{
  "n_head": 8,
  "d_mlp": 704,
  "positions": "rope",
  "init_std_qkv": 0.0312,
  "beta1": 0.93,
  "grad_clip": 1.0,
  "batch_tokens": [32768, 65536, 131072, 262144],
  "seq_len": 1024,
  "steps": 6182
}
MLP neurons of a small language model. Each row is named by its layer, matrix (gate and up: input weights; down: output weights) and neuron, and shows model dimensions 48-175. Each number is 128 + 24 x the weight over its row's rms, rounded and kept within 0 to 255. Numbers have three digits each. A neuron's up and down rows have the sign that makes its largest values positive.
Before each neuron's rows, "fires on" lists the tokens most often at its 100 highest values on Wikipedia text that the model never trained on.

fires on: "it", "ur", " |", "ic", " an", "n"
L8.gate338:129095097163097098123117114113120129100160105137160105084094108124143169127141104195138119137134092128178134120136125139121105135138140138150144127122162128136119112118109131151127152155129144123128131125144161130127148147097149110130127104109141152113129156123117123146151148110173106126138115133123124115124144137130106133140108109125131166139171132116111069089118162113126107118125
L8.up338:105099112114109119157117139109129148159119082099140189139136092148122119098128109136136135140116094152133139135084121143175152145106128092140108138113150135142122102167134137137116100166125131096091142157173110111107103142149148133117130097121127155132165137157087130126103122090134149121133124120113161149138159110118114117117169110133138164122155157109098154118067100092099111102139
L8.down338:130092135130092119116119108094118092135121127153131132138158118144116141129133125127115088099128110061180091104143163156102098145170099147140116108095169134134154148154125129123122146143132165151092072119138120164089163143131133129175130127109163145157106146129161081157145094092114124119112111142101100122105138136145117128143073180173109116139157145105177116156125127119129115160132

fires on: "it", "l", "ass", "ine", "ter", "ur"
L4.gate163:105081132104117151120127146098113142153129149121136141142128163093137090107181127110128127113123128122148149134156126116155137162115071115101122123118097089124129176149097158111131123102101101139104122123110152097180136141106149145131136136154188110142102112144138142115100129151101139097128143104132134118143157132100132151165122108114128099100107136117178118131142124135123092136142
L4.up163:153119101129114091104109096108137110161161151152146110091074153119156143158136092175152129118152114109128147133081112158123081142142126101129117154115115101149137140145145177161113101166122111146126119121129094105138157148138069077122174117147107139127116155139115103149140175164124082112111125135120092123137118166153141126135119134169163121089125123115105132129101128124126117100095
L4.down163:120111116090134121137095144149136147119166126091147165114152125109159143180152127141139141122134131118109133106173171099094139072082132131132136148139115105109158137123122129132175120113099149144112066098110104123125112114087113124083120158114144092169133114160118111137122114142122111137100122146131153182135116151152126077115134134115115112145126101140100159144152155148091148108160

fires on: "e", "y", "l", "ost", " of", "an"
L7.gate235:155118108132082110083110107162108099125135151170121094151146110146114150117149063139128155106088133106092137103104152126160136101127104136117118124120140102124129125110142123151121100118155129069087124143087110140124106144098089082131157060116099123099143117116135118145152150146138124147151146131138117089107160141143155136072134152117175107111138121053087143104157100131126136134123
L7.up235:126139127153092112162129167160105071143120129146125139151097145152150126092125161109140098122108131169123064130132096130152134108141118113085117111164125124128124129097125135127125096103138159122103138135147141119150138160178134123114146163141142144086105099138139126094133179104117103124146134137152160109090086164138123128140115139112109096152137129081134104146100086177111108089118
L7.down235:162146144150118114137141102161126126098130128115111144095122125160162149143106123112159179180120120120156103100188117131096145110142103092151105087136103128130167132102135132153153141161146142125150122097137141141159182161084100142148118078104075120128097098150113087152113113120095141131096175081154120123142141150117170124146114107084162112159098133113109144102170129100109089177159

fires on: " of", " on", "ed", "t", "at", "l"
L9.gate360:132126112077096140134094111134118103121102139148125174170155113152098139130133074125161152106119120140099139173120162123116122098123136096152159117150125132118098145118100142193087089155123117080120123102113091079168176124102111094126133148142121171150124122129093109151106085092137132116136115123065138146128139144150189121114102151114123105103123137141112133109135167163095121152102
L9.up360:151144138104111138148131156122120132109103101115107141140105121140072135112087133132155154125158160151116109188115097141163141158127121115102123106109136152140114138123161142129148128130149110143113147106147146117132176116121080107052150136121117145154105121162123139140180127130086105114145115139083146145088097170157162118123101155094127146043111076133149095139127085161098143127117
L9.down360:107110084082097150130108138127169109159108097135118158091142087100153177110107122078103122138141114120145110130134133146131130154128096078155090128094156136114095096187107119123112093116114140156198115107092128122139140057114151146116138136114121165133151151125150116128104149136109132107112120134165097195115111136094118098137169139139109112143116176138118109175145136118124093116120

fires on: "ac", "es", "ic", "us"
L5.gate87:092106115099138165110093074121079161138140131124157099169130124077167128147128132172124097157086116108126104113125148150102143130112148157126106127136108089146137100096109163152157114123122094140168154097114150137113115155126157119101113143114107148132153120168139144134159083114132155149123087147113117163132148134146141141101106139166151167124175169133101110148127096120145155177098
L5.up87:113100123138150159135097101111127088128159100128191097162141132102116146109112147123130140132127135104080122131141120146152130113153135173122142118095102120157110128092112150128142133106109113101154152092144128100059118142169133120129101145103102130129135134145111149119145101156120112120143134133105156169122168103172129180158162094136146119124129180074103116145121090133139088144129
L5.down87:175179138116091148097123126100130146122118145096139156153092120120139144153140141125092163119100104141097132115163146120123105138133167140139170113153144124139140092135152124126140212106109099124145109111152088133148130175106166098114141122133100155081151120119142124151123141102140119142118132121159128078146128162124134120175131120149158157121126080109159125140112075165101121105170

fires on: "y", "s", "al", "x", "ost"
L8.gate215:108138141144125146120139143138118144112118163129176134090110135159115096115100137139128125139134134173155138126137133144133101081151084121066144152157112116102128101176112147134161126125133178140158161080091111125127111183116109059149136100175071108148142121121142131142160115173076107149147131126127120090144120121126134123101120135097168119134115102110088095123154152081165129085091
L8.up215:124115147108107135131128121137139119077087165134106102129132151108126154095093130119123118127135115143144116127166136121169097112145134139058151110149150140051161101098141117154138104111166191129104154130120159149155106158088076139131126097116125132148124137119137154109166183109140127154131122151090163101112128145111120156101171124192206128180133152150096136136141104076135129105125
L8.down215:146113128168125109136150140151191141060066132136143140111169098143170119120132152092111141167103148130179120111128115133165149127123153128166145106103117138153098133101144167133184127116124118077129138153096094111099107117120111119156126086120118099115084148101127117131100121155100153170116135124181140108128114124103141130126141094142108159128174101128105120126151124129155118129141

fires on: "ud", " v", "r", "l", "il"
L4.gate550:081118111138101107153151117124147100114125131117143088147142149099113145121204080135081151136104089120118112124088172084133106126099126165091120148134105149122135114158103104086134128135135152127141145138124129122100106098112132105117137142124112125084100124136114122151152135116133099136144112108097157086160137092080104133102160104163114090102152128116091136126148141131157133103110
L4.up550:134124146134106139203117150124147133123137097143149116130159163139117094116094135149102116111119115117151128172095115152131128128167085096138141124106122149122130167112142133153174093149126107088102144123110124105173146122135112131155136171113126071101116125145117153157138179122121158132114127143117153147162150157152130069126145118131089109093111144165156097108134157143115133111124
L4.down550:126124146163122126142134145126166070174199134115171134142123112116102125141153114154081182106135133132145094125121140177155160130143140154107137133144095123124172115132147098139110139146150141143125123100111109167152120121108119104129152107155141137164078180143170117130155088101154113126090120082131126146131101102076127107134096135159118201125129126169097079133119144145145140113136

fires on: "ol", "ain", "h", "g", "al", "ul"
L4.gate3:131128135117142184123105060161138163125116112085115150127138172103092085120142099137160115167177130108146124178159152132122102133113114113108119112133103086153164126150188154118128139117135099099127152107095129152105088157140138088126120179107099101129104096131120124134126117125094160108126102151103133083156109154128122103142084127151117114116125114108145117115090159088149142170155
L4.up3:104132119101134120114168117180123119111115048093126163106117176106124118135125130098124118155127147143125159167176110104150148133119100119109104135090160161103097137107116157128146152082162121137152086109149125085142145118060117128127114122130122124098122094107172117135144161131151112099139130126124160143122107163125109126157109103163153167122141087150156162095107154111130166133132
L4.down3:148136123156107142142107129112155123129164141123175115141081118136105148084132103109122132098135146148149109111125124144172119109175151093147083137183114156107124158119121107102114147137152151161093105175139103151144112146086144119178143149138129157125115149122153118106093087106109131109121116150131155092144124138144116139148122091126106193136132125137152100117127099132141129115121

fires on: "k", "op", "ak", "c"
L13.gate252:100149128139148073128096172100092110119115149186139108170155110100126174139153110105110114140115106141123131139093130159132113122158124188089119133147110108128095162203114117128134141106118140112126136120154137130108169118123127145117133136137114116154115119091145126135149120087138110101105106125101168098098108126139115180130138092132108119125134129075108156114110089136116148114153
L13.up252:162164104177114121067125175123066147129169115123115121095160130131153142136136133121113137086105122127135144104167123109093140134133115125108164145107083097134104111153127162146173127106132143096145173089143149120148112158119072149113145120138107143162134109116096109104143121130121170147126100156091083132144125163114125181095128149133133136143121113175125128089131079084139144147142
L13.down252:115127101158169156124169154173086097088125065143118129144158150151148120092145142133121132117093116140128100083142093175106109154152106125144135102132103122134161158118079123117136131147132099107120131121091128149120154117106113175160108105119176180098120165111112149148118121097098119149063106099127106126133169110092118118117133083131109166132148124103111150162157128120173128167161

fires on: "ur", "av", "d"
L4.gate504:084141115112113091137114108170143126127116139125125157107124099188129139146119127132088146124180151090181149128153154160117146130138108101140151148096175093113132117165138152104104113103147115163144135136155137114154145129115111101108143132168136134120133115158097072169141115129142119146175144144122124106142139124104136103124171110113118135124125156128120107093130120156134145116089
L4.up504:157143151135147133143082075153110115148124104131102158140146052125127160121160104125130114097145152151111155180136138106158149136161141098126129106144136120166137054164113122132118146134154106146102135168149127116125143095121123121159146120110124146151141118145097092138098139121111081183114118126077127123149130111105121109164140127143094100154160142118118139143128088138111101144143
L4.down504:172158110122180154142093168155158136129094159095159132108138093112128139115127118150129122071139130107112121103110165164111136135161101112116160103106143122093134137113081092120080156146135152129185111160101159065124106162117111143149112085137105172100141127141139094134153090090104129132125156144138156140086152133157156159141106112078108118148106105132141132153084135105117135144131

fires on: "d", "t", "ed", "o", "u"
L7.gate212:147158138131096130150103158154107116098142160124153131109139173136084097134099130117137138143175166097121065136134149108117160129122106161152197141117170123111097115146116161112115122147163112117134115143121108103081113120117101136111140148144147098116106128184122100112103105095105084072123143133130145116140195128128143128129180129067131118108127128151120163134140117162123134128063
L7.up212:089125127129127101154079139098110120092125105112159154084131125100103154135130166105138114081168137114124161191148120108196154130118106146144139166116142161123113136105128112123113130120151111123122114140121151096144115110089147155134113183116151121150110075120108133153096149123169056129110151172163129105129150128116142116123165133103109153125115150109145129127093121158079105183095
L7.down212:107092151166120115131153130192160102148117109138155093116100092134123144163135128142099098144173130103133148158138156101115146160119102100099137141104168128132107149172095139101093183148172143128094142151107120140126136132081095105156170146126093174137108128145179109121125144106145184099133144147130096135132120149114094130135135088134113088102149148109123081123126148139132084130098

fires on: "ol", "ud"
L2.gate678:105133110138157107152132106154088130148115097127146171102129124091074137152113090164140113100138130194176109144097156182118080097114114114090122100078121090153136107125142124087195112145125168122145135118107104143116119116130100106154144147089107120089138127124146108148154123107141158113127130126118147110150126158112162095131085161114108140117170119149106141086101167160131143106150
L2.up678:143155137151127095157148137146118124116137057156155141079133155113087118151132120178145104114102131133161131106113114130123125121149152107120125129125113085169124117082145153157164126129148143126160088103112116109121142123109124075101125149106107101139128148135133142150113137112097144126136106144110141105164159140132094132148133131128138145138160105125164140127108110141163202149080
L2.down678:111144121146122167120137115129113091129192149082133160120112090107139141118196106152125156127134148145127127124149130155186126094153176139115101115080141159139145133188140130115151179167156102141099128128133086153093091148108181062148194105118123129120108140138162092123102119118145135133103134141121176116145133118098123120151120126146095158168157089104143129120122144154126113142164

fires on: "e", "ic", "ed", "c", "d"
L10.gate574:094163129150099110138154109137120138129116110133149119151128124154095124148119111119113129161140153108137116127117134128141128127125141099132107113070133120140121162147104158079155118086108120147116117098115149106142118101116059104130192135134110122110153142120118123148149145109108111147120132097081094082137092132143111142137116151111115120109100135133077123124115113113142155135069
L10.up574:100173145114095154119145132138107112141113099127118118178115131139108107155094128091155113126143162113112137159147133156153126137122113080128145122126158109141073103112135140127077119083096082172125147155138090131136184109117125121120125105146142105162156146105133129148104129118089121154129151101128126120158164132140126133159107157114093147107163146152137167070099104086141131103116
L10.down574:147132145123145099143124145132148088141152092084143110128124119118119113143116153107133103123130180103137099136112145104158090109134193145116116144151139108109100133138124105121102106151119132132111130155112129075108127145114165130155143109099140149102159147111140148135091116096154120149107118111105116117102163115128128168100119124122131119156113139138131107134126099152083118174094

fires on: "us", "ic", "u", "ur", "ass", "ent"
L6.gate74:143116156128117153141140169126143098165147110145157152151115121131151112162173124088148104133077100101175102090086113090149143120152103129138080170130127078117152147116133192178138101096142139155090149142141118127134162118152113135110176138122126158142135193152096142079070098143121099152101139101128162144093130149124157144125119145168117110086114100117109100112143174153109110116126
L6.up74:127142113132152115126112087150108132137121128130158158136124173127165111111126129118113095133067151109092142126103155126161146160141133146122168067098133133110135126125146132140141166096141102119145128159176121119162165135162178163121141146104121139146145168119121107138081114100112121052164092119134147149113124115123143094154119122149113111141146143145111105128116184122155135182136
L6.down74:148160139151148189192132176101139104140152121132126121136105114150111119176128141101151139152133158152192117113132119105135120131126146156145111164150117134117131132102132097121116114098149188122141101111144139157139084142094070113099130113166164141114136145154120149115120090154111188166141129118108139140084109153140164153161135146139119098126127096075101133101128137145105167093097

fires on: "ort", "art", "t", "it", "ent"
L7.gate369:100109124146120137122114115088099116115139105118166111137103149121180123118154139106153173100158126117186128105121134144138119104121125158079158108170127119097127134146102110142169105163080137121126108117110162112170155150093126148177114123106095093169159126131090086110156147120088148129121112111112135144113177114113126165113101127119111111186150156170124154163132143109120135114149
L7.up369:107165101125128135124121101142144111150114089149141128160128135179117105128124127139147148112135132164198165148120128117121098104167162097079176124153098098098121090146129161135141104161146115136160123107130117101177177112098127147133151140134143172144108204085129121145143100094117086123158144126105132112082150170150154144152118142157118142100136104141129113150129155143142151094132
L7.down369:147147170124124111177147159130124147144139110119110143140166106142148142128162124119112148131146089147122124158073178144124108142117117124138137130119111139126138110143165178094108125104106094125119106117145154160132179117137127142145159096134132127150169154131120099140162090145125193141115108142106145192132108094099102076100112124142130067142164157141119147158074127124120127134150

fires on: "b", "er", "is", "ag", "ac", "al"
L7.gate569:152123123142139105145122123126122123128142148124144082125135141114128120101172103112156127150123109119133115136112124101133146115110118162108135158111126164111126119111150111108092142120130065143105106154137161127167163122135104130124127132135169109097104157095129124136129113168115143133070137081144115155142128099115131135143117086165139141077168149129139162107164132131142102161116
L7.up569:147062141125146080091137102079149116157119162155120106165120156131157129105126092163102121114128097158116140139160123140140142166156138113159122092158162116125124139132092118144148125137108115083095105064143077141114133113120131120112128177052076121162123112141154104106065146103178150148100130107096133138150138168104127142126112119154143133125160145128094115121173070104134103158120
L7.down569:138149157075083115136109098184112106166115137094156191112126157130111118128149142117129133116120109118120106137077136117107081130128140152137151149124096150124126108144174086132138090149181142128170126165110169133158126119103099144098107105133151121159108157114095111122091159151126092102132101104121143156154132162159096133119116126156139164116131112081111130118164129138149126138149

fires on: "it", "ver", "an", "ec", "ust", "il"
L5.gate84:166122132144133091109156111131154092103140118141145090122062113101150141119117147117079156096132110144122138145100105159181162102114094109116109121133126122126110136119130089082123146113125130114138160121136060108129207148129157124133130154111129142135161123147129128097125132132146153132171088150150129132096133116122072104144175136127108134089140088115135138095127099104111100123150
L5.up84:137085134136146079106146106089130100115110144134168140113117119089101134102194145125123140129126113105061115135123121149166124106117112107097151166142107106081094107144119094101132146157120157112136156143105082132137137113154141137145139100142153138148078087146137154142104129078077118116152105152157145124146106104139143143158150136138120141120148117131102122103157111087107099156185
L5.down84:159116107112142147120125095105192090142181078109145146138136147139133154144097115107128137147125105119150116119122162126135195146119157151126093116150130173126134142110123144149174133131160110152142138095110101131136132121138166126092120122137098148120133108166162088143131122129141129143150107121158156169100114122150149133116100144125094145167160140095146113146153114123149139113123

fires on: "T", "ent", "·"
L2.gate267:115139112129133174100113106149160128143141159094120137103090119104145123115178142102137149133115153142203098152119142143118127073149106165140154152146118098146126116106120129108158081126097087123130110130145131133140136140135147146113136168116129141166170124081168130088118143144114146118072158096123120127114116102135109171098108130140103145117149119138138161161125129129104110137129
L2.up267:106124121134096169083128126121146133124100119130156155087160139133129135112134118110127115139126109123121119128200161103126117104149160116153127139133109069137099092154146166121176161127135133111140154141119140106097160140107135154121153121114119117126133123145132153165090142130104120085164120153105157096103124145132152109154155107134137108150142127152144128128144154114126130101076
L2.down267:155147089189100116171128149098139115164108177139099124131133121149135116146113124157200137139108130100133140142153071143143149133135133125116141089134114149091099083127136153163094107125182116082098102144124114137137084116153096138174138126136131146152132127158154123108154147127108165132173154103148179114099096126127105090134096167105118131119109129105155158130124147185108140138096

fires on: "e", "y", "er", "ing", "ver"
L7.gate641:152087096144154124141106089147076085158153137145130117160110134097146107154111135124177092111155109087166125133159124125076163079140127107109089111104112143094116163108167118131143099118155115119169128161189108094117141113110101128085126126129136123120169172094093164154125104122159117140160136146105112142108148100163113098112102150127137100124127119106100132085146152106179127158122
L7.up641:153108088149146101125086126119145074129110127154106102138119108123154118103087169134101086100141116121186096135134140096168115131119092098143123109187123143120155118107098112176119092133110109152159091150174122073155156168160117125126110083163120131101112097133065124112095139116106136107135099120137161107100138150136133142117149132152108116113098128141135146122148085132141143091123
L7.down641:096126211140112130123158132139105128152133103111089115129129175124134137162137132076132106159102114114104144116059151113159122141133107167107139101121155134110111122128137141138128113137131131134146149106135113131118134169158105137116117124119108112116124188128144101095108121144140106153102136131137144092158137169118117135133093089160127114172119150136090099131084134141141072128119

fires on: "y", "id", "k", "w", "es", "ric"
L7.gate152:155129122107155132138117119148151143132078157098138143121128128108135094162128165145104106150155159104124143162142127097171145142131069144085135095146146108114116163138158108102145151135123122112178093124104114110138174125190171133128127108134129100128144112142129149191112151146096095165116158135120091141093136120136113128173137135124151137112147150140164155125105200143124123161133
L7.up152:144131097142148114117156177127124089099107151162150175110129102133077128110122099114111097132112164106139163105156152131152149129097124133132166125113150176122089126165185094114159125108146115128165152132130156124136161151159141126101116097119136089125118093121125128109109099127113076121124173111096114135154125128111153142169077144122171101098098125140146130150114165132125115124173
L7.down152:138116126168127097181126126094123137095159148154126124136117134133076114078115117199080105063123164114105120105118127097102160086143089117152105101072163137113096102100131161147133107160153088159123126106094108118108137128125141126123161176108158132152110134119158138157118132128121148117162158143152114125120107106113086097167127122123141135134127113098102110090113131097116093155146

fires on: "e", "a", "mer", "ac"
L4.gate566:117093161105145128124168146155144164153131125129081143161156120124121133133162128128113126097132134149131116156150130117073134154074109077116120116106113076127114148139162172115128077139131113101152187085136150137134128109180140154166093132099119147147131110162118154124095178141120144123157107095133136090155140159117141119131121090089119142139112094125168146138143128102136138130092
L4.up566:119132136090139094132106139143142091100137155123184148171127132119130136101105136126144133129091133138093138158101114149179111147071143149125152128090121167092101115117094144113113102068146113169085129135103148108148090161146187143139138115126114157164161098132146143129143163139108140126110119153114129130118158132139153095164188135130118140168185130132137127145151181126164161112126
L4.down566:126114126129144116121170094174148116136139105157100150146131091117122111107143083138150085149103080156132118082161101128144141143153128132145104084134139101119127104142128129124112132127101110150119110119168122163079099137141082099154107099100097151122129146101162124138100155140143113137152162170146123108125130150073148157127121129100137131131139181113134106121174113109155104147142

fires on: " Al", " Mar", " Ch", "ar"
L2.gate368:094128103142114123161103134136123108115142080119178123095147115132109113128138080132136138126114153096145129129102122132123147129117112154128157142128161152108158131101145146152045110174165108141124133116146090123107114156130138082105141105108106158116134153137169069114108136174130105215088135155110145140150124151182167168079107100134119148138144138129146089089121110130133111106079
L2.up368:123145146121123110169173170158152087151169125138143162135130117095093188181143097122177129137110122149131127110114125134125131151119096122111127157138107191123110099095139145107074082160150085135126154146158117150136127122084142121100131114119128177110126079158143089106110160121155117115120112124110135100151103115164100179112180094142176135185162152138131128142135104130151151123109
L2.down368:155110172139125135129123133159148139107128142176131161147195146130141139131138134095130189164114126159138135084089139133129126091122136156152147164126170107166103141127119123117147168111136121142148141121090115141126150121102148123103162198110125091122114156145120132171140146131148087141123129157121128161121097112173094087128128145144149082144117138125159134158128121199159148090117

fires on: "d", "om", "v", "ov", "k"
L6.gate103:084140145104115096157114097082100115152137117101107127138087113150113094109146091169112135150136121133136152136100113150095112126123147136170149109136173082120093152169081106114113124113108153163083125135145147096148118145133140141169123131131173135120122133158149112139154119130158160127174117157126142128090120156150129113127105116113103100112157096103144093164104110153108143175117
L6.up103:140145135146141064130103134131070127130177142112113109155144141113116104113138074169112123139152093150094109134140111152123133117109152127153128124143102111146143124200119106105123142133132098155122123148098145111158093114140179142116114141142176106124123156145101111158123113110140103117127108122109111106143153136118164140149142148110089110154116082101158115135128140126136108146109
L6.down103:142159136133138153129162104098176118144123126156169117141131149131108127129122145137140127165155125079130134145124091125145079128177108114112160106112144133109124147178142149157118148111138124147096174113094138132167105132108121106143167118114109179143099106112145096165162141138125126147150151136162171111119120131147190137117117117124115175174120101118087081140100108181101117121112

fires on: " T", " t", "T"
L10.gate385:099175093081090148108111091107110121152101141121146093129135135152143084151158143108141139172147140136163137115161132137165133102118132096135131145159138109150132078103169137146136157085154123108108081170186128156124129161153106145184196138134113132147119122085149103106141151134128121130098135137163105103144093131130108144085137098164158111103121094113108137155168072105131117140114
L10.up385:106093131122082123113095152065149107118096145171108097138105097109116126154111136121126106156171142105132124100100133120104105148109153141100101113158126099170137090154155146150123094133122130142134141131166136126104117132124082158103139152176148139172176113132137122095142139131098139125116161130154133090098150176111108160155084140121094152122110121155167138118114127142114145128120
L10.down385:140112130100096145145155072119148163170125141108076169130124108080147108171181059139132124153096121080153104138123183124153108133151162127145131150155120116110095109100175102107125109122149116130080115150147137140103075083164083150106172116133122130154145091131137142137142138137122144177126139126144129121139098138100135114123121148168141117127135102166135113138167115173070125143153

fires on: "es", "x", "ass", "a", "m", "ac"
L7.gate558:084119110128126126127098100127126125138109109116150147141159132151120159140132119144108111122148119175120157124125133115127113093132144138133129113103141091131107108179137110173158134117121096157146156119155138137177107132127104122120147129147124142148164116119155151128140125131137191158196107159171100103186156147106120161130129162112136156107134152142132120128141089099128159142095
L7.up558:122144092092160140155118154158136136113132155105130115142150157112130112097159170130148163090128137164068110153140133114132127118152144157128135121119126163126099107174136142132128070071117128147139137080123146087102122081105162129116132083145095145143156130112139115157106141142116160125116116153127125147196152121129112123164133103102144118151129137132117146116153095085151132091122
L7.down558:116159123129167109109114149149134105145133109148114169138119150090077075107099151146154135123132091132103125095095114103109115151125152117110083133126118099126104145071115113088140145092163144129114100138101079120147129175110128100099135136124175154143103090138145119139158105065134135127153125101103081125118093101075144143172128140110136160129097127149154136170141106104101131155133

fires on: "l", "ear", "g", "ill", "1", "it"
L4.gate161:155110103081091143135138136086111102157140110134112151149093118087116107131139122179113157102133173149155115136104119100143144134098134063107137151134106124148130107167146166177124119138084125120165156155140105154134090132145109112158135095103119091119103141126087116125131158127123112134111169129147129080175104162078126137108096137106121101129143097119148136108152161112108143128121
L4.up161:124134094104181160106086131098113064134135127172116133114083143110146123159111148155128137137130145139128153133101104180152141134126120116108125181120187093141120110156171122125122180094113119113122132132132098134120117161142089088115144129148106096129109102116095128121078113166159111145137145139087157150125123160142148123176118142109114099133100136089083115117138144159099144077138
L4.down161:150155151137167128145143155149119135168128124139154139136117139127098142146126133088107105113140153153110084134136157121133109145107120145122145109096105166111110129116156127133117138159139108156138088145101162167129152154113132127097167139178183123075117111147131134115141093091106143132131153108185091159128149123094109132126082129092097130102099147129130125081134149133118045105111

fires on: "ur", "y", "an", "ec", "er", "b"
L6.gate294:164118096134120135110164137147135129096126141114133145164091186130127128139117106116086137096147140118118096106144134121156151150106151123148123144114053140156089141137114082134158113101119129145135148112113114124129102114122065127074119176135150155174136151135105092147112175130147114143124129168175143075107163164178084130121135149142142111087121125118104125115174146132111164085120
L6.up294:144078179136099101104123115124118132090128130179107113167136129102097096123146123129083110119146100069110102131117112146167192145131127120119113123107109111122115150146095114115129119148140135117140111126102118127093123119173090150164123126114141143129102134131128133100118152129132161177164117167141098149097142130100091081137048109124129144156173105159156133113159111133135146106142
L6.down294:129138115162168147149154138146148126114138172142126157118145142129118136105129129098084116122122137167172113137128149128091100117141071181059119114144130137125117133116159120163161126153132069139142133102138175120115153165119121083146126136136166112107109105125162095111135146127118120108155152061128115128112139160131139122162140146138130136148144117157120122100149173139134136113122

fires on: " and", "s", "y", ",", "it", "w"
L13.gate279:118128152099124116160087107120139159123128145097133150130100140116067170129147116178090121098146137133153096170122139123146086117073115157130134121147102120133118142066151148131137128145121134157128129142108166132109174119131138114070149167092131136126165110143147134126102112103107132145124151137083134128117133161100143126134132161128115151086111120113157146125090192116101103134157
L13.up279:157122108125155141093125132128143103103093129122139166088114152131118115119167112140120131088127109047121137147152124138148112136145131135126114121143189148092095115148123121127112158150128141135142175142126130132109127130133098133117128127078154111151165133102154149103092142103159136142154157169103117098098126135185191133109101133152123123150125120104139134135113156083122090115175
L13.down279:096115165174170122190125065161143150129129150130121132134133102082098132117150130137142124121147156076142141133138165100070133084129159127108108106107103124123117121129128150136134149127088160127114152143132118103119135159118122125120156158111083117165142135164123124107115109084158124131160119130167137135088119142146126125121106123115110135134147118099111149096125092093103121123096

fires on: "s", "h", "y", "e"
L9.gate662:134124151129120119111105060130099162119125130131092140083103115110111109155113105116142106115138152079086144125134153117102102108113105143142121124127105129101105162117105135052083066102153122177126084111135147205119102151119126121124129140123133126133139153125162122126119095128077124177140137143139134101120160184142113142105142108166111128092107141102092099085172144157102099144087
L9.up662:107138121148137161151168122168109121135163140144152142143110105132115122108130109110080146127143124162165140172109119159134108164116123155145167130134112163125116152096088135151152144113162139150158108135094109097076120096109161115111127116111132138146168096106114158145161150140127132133063154108130109135063117192138106135121104134113121142112130161157109137154115130148136119129153
L9.down662:147162192149152082152107152180163111142146128135116130110110108122098114141125110179116167111188177113086124129120125106147092127107143099098091135119109095127139160121149128106122095126127140147116137129136161136147146141107097160124122140131077079147147124159109105119138123097098123148160124144148108147130166108131158133102157145158144138126114094146114108100114174137091128133148

fires on: "us", "ember", "s", "y", "ag", "d"
L11.gate283:131138116121138108157073153151127091121153103125148117141120149087092166144144100136141099139123150141137147129101115108102129155105142133123125168128151112103158155108204146102141061118121110100144124140120129146126111148132140065130084130123119130166156159129114092151136128133114108106139130108119125130129154143176120177116148108168139163126110130132127164164134131161086082122105
L11.up283:106113142125128085117159111174151161122126123152120152105089130136143141116138136094108173135112086165111127168154122084143128123120102139074136163108117182134149182152131130113127146164132136165161115077111102157090137116106075086116116122130133118153158093135120133126129171089129116133124186114141109134119082142135083131111154125130098190136128168096126146129129135166119155161108
L11.down283:123139154149170127141134107167105132154164126102151124171157140145126131104080141141169122143125131125138106155144206112126065098130112139148169102072135155134094118199149098108146137143105099137119107115146146105112157117151120165128105113128177110136136112130108151133119127126117126115171129108166119134095121169150148104134126110122117134154145120124146142139129205111076120107126

fires on: "il", "ol", "ul", "th", "le"
L9.gate255:156157150080115113143152085153132120160116137131150139117106149131132138195143125110154108133138132157100140123100121178159112133170162143120131110098117166112117137106137119107157137131114142146182141127131164135149104166143138055169128169140132120063120150123115112115120150134128100148133152178115140139139116106107103153166177132177101125135117114159171108112107149139146087071152
L9.up255:151122125138079114139117115154114121145115115160124096079131133120136132135149121119167105116170163166143134130106090084145154081163164084090140131115100118159116104161134109125146115156143132116134122109116107122105081117120165130155089178132092099090134111092096169109125115117075153151088134131121141142111128114132082107140139170125119136154144146121104130122101120114098119130128
L9.down255:181176148144133143126114132128139131141150085106131131156109155125147101126157095153157116110133084146135157128161138114165089167115138161157097168134182152120157125162103158106118130127113111144130122085140151078113115133107130127145154097116125107130109128171107111161118095143121144121084088106155169112160126163136143119126095144127147168098095175113176131125141125132125117101157

fires on: "er", "ist", "all", "om", "as"
L6.gate392:118125117146125140136123140141131112138097096146106114106143099149136134148097116107116099138145125144169145166123091149126130128102092102103152133122135140165099132123162166154157148132180178115166138139164157109155135158112109114088120133071134162137146105098140133108097137099155097136120091129104142142101097140108187117118143123126094126103126136125072068093119120147125172147140
L6.up392:115122093182148097120162115142139110160127096137135070159154130131173121131088124146151097122168152117148118137143091107102086128120043136179156154129122135151145167101158129072140121140141134162158115122131151130135117153144137127107102155123103126110143118111151152099152145119128132159112152147102134162158125130126155105119147184119127118203136114131144116106118114111133128116112
L6.down392:152126139140132140153170108116122135130121103135101116134108156084163104151175140087114163128104146107121105095145204110121108113165142171117113092149107105101132229149130154158144125147124142166147106143107134138135138138162123121105155125164086086142140177136119140107122107159165090097102148158132144148090127091118117089156153127143056109136147119122132134103126118092102153127127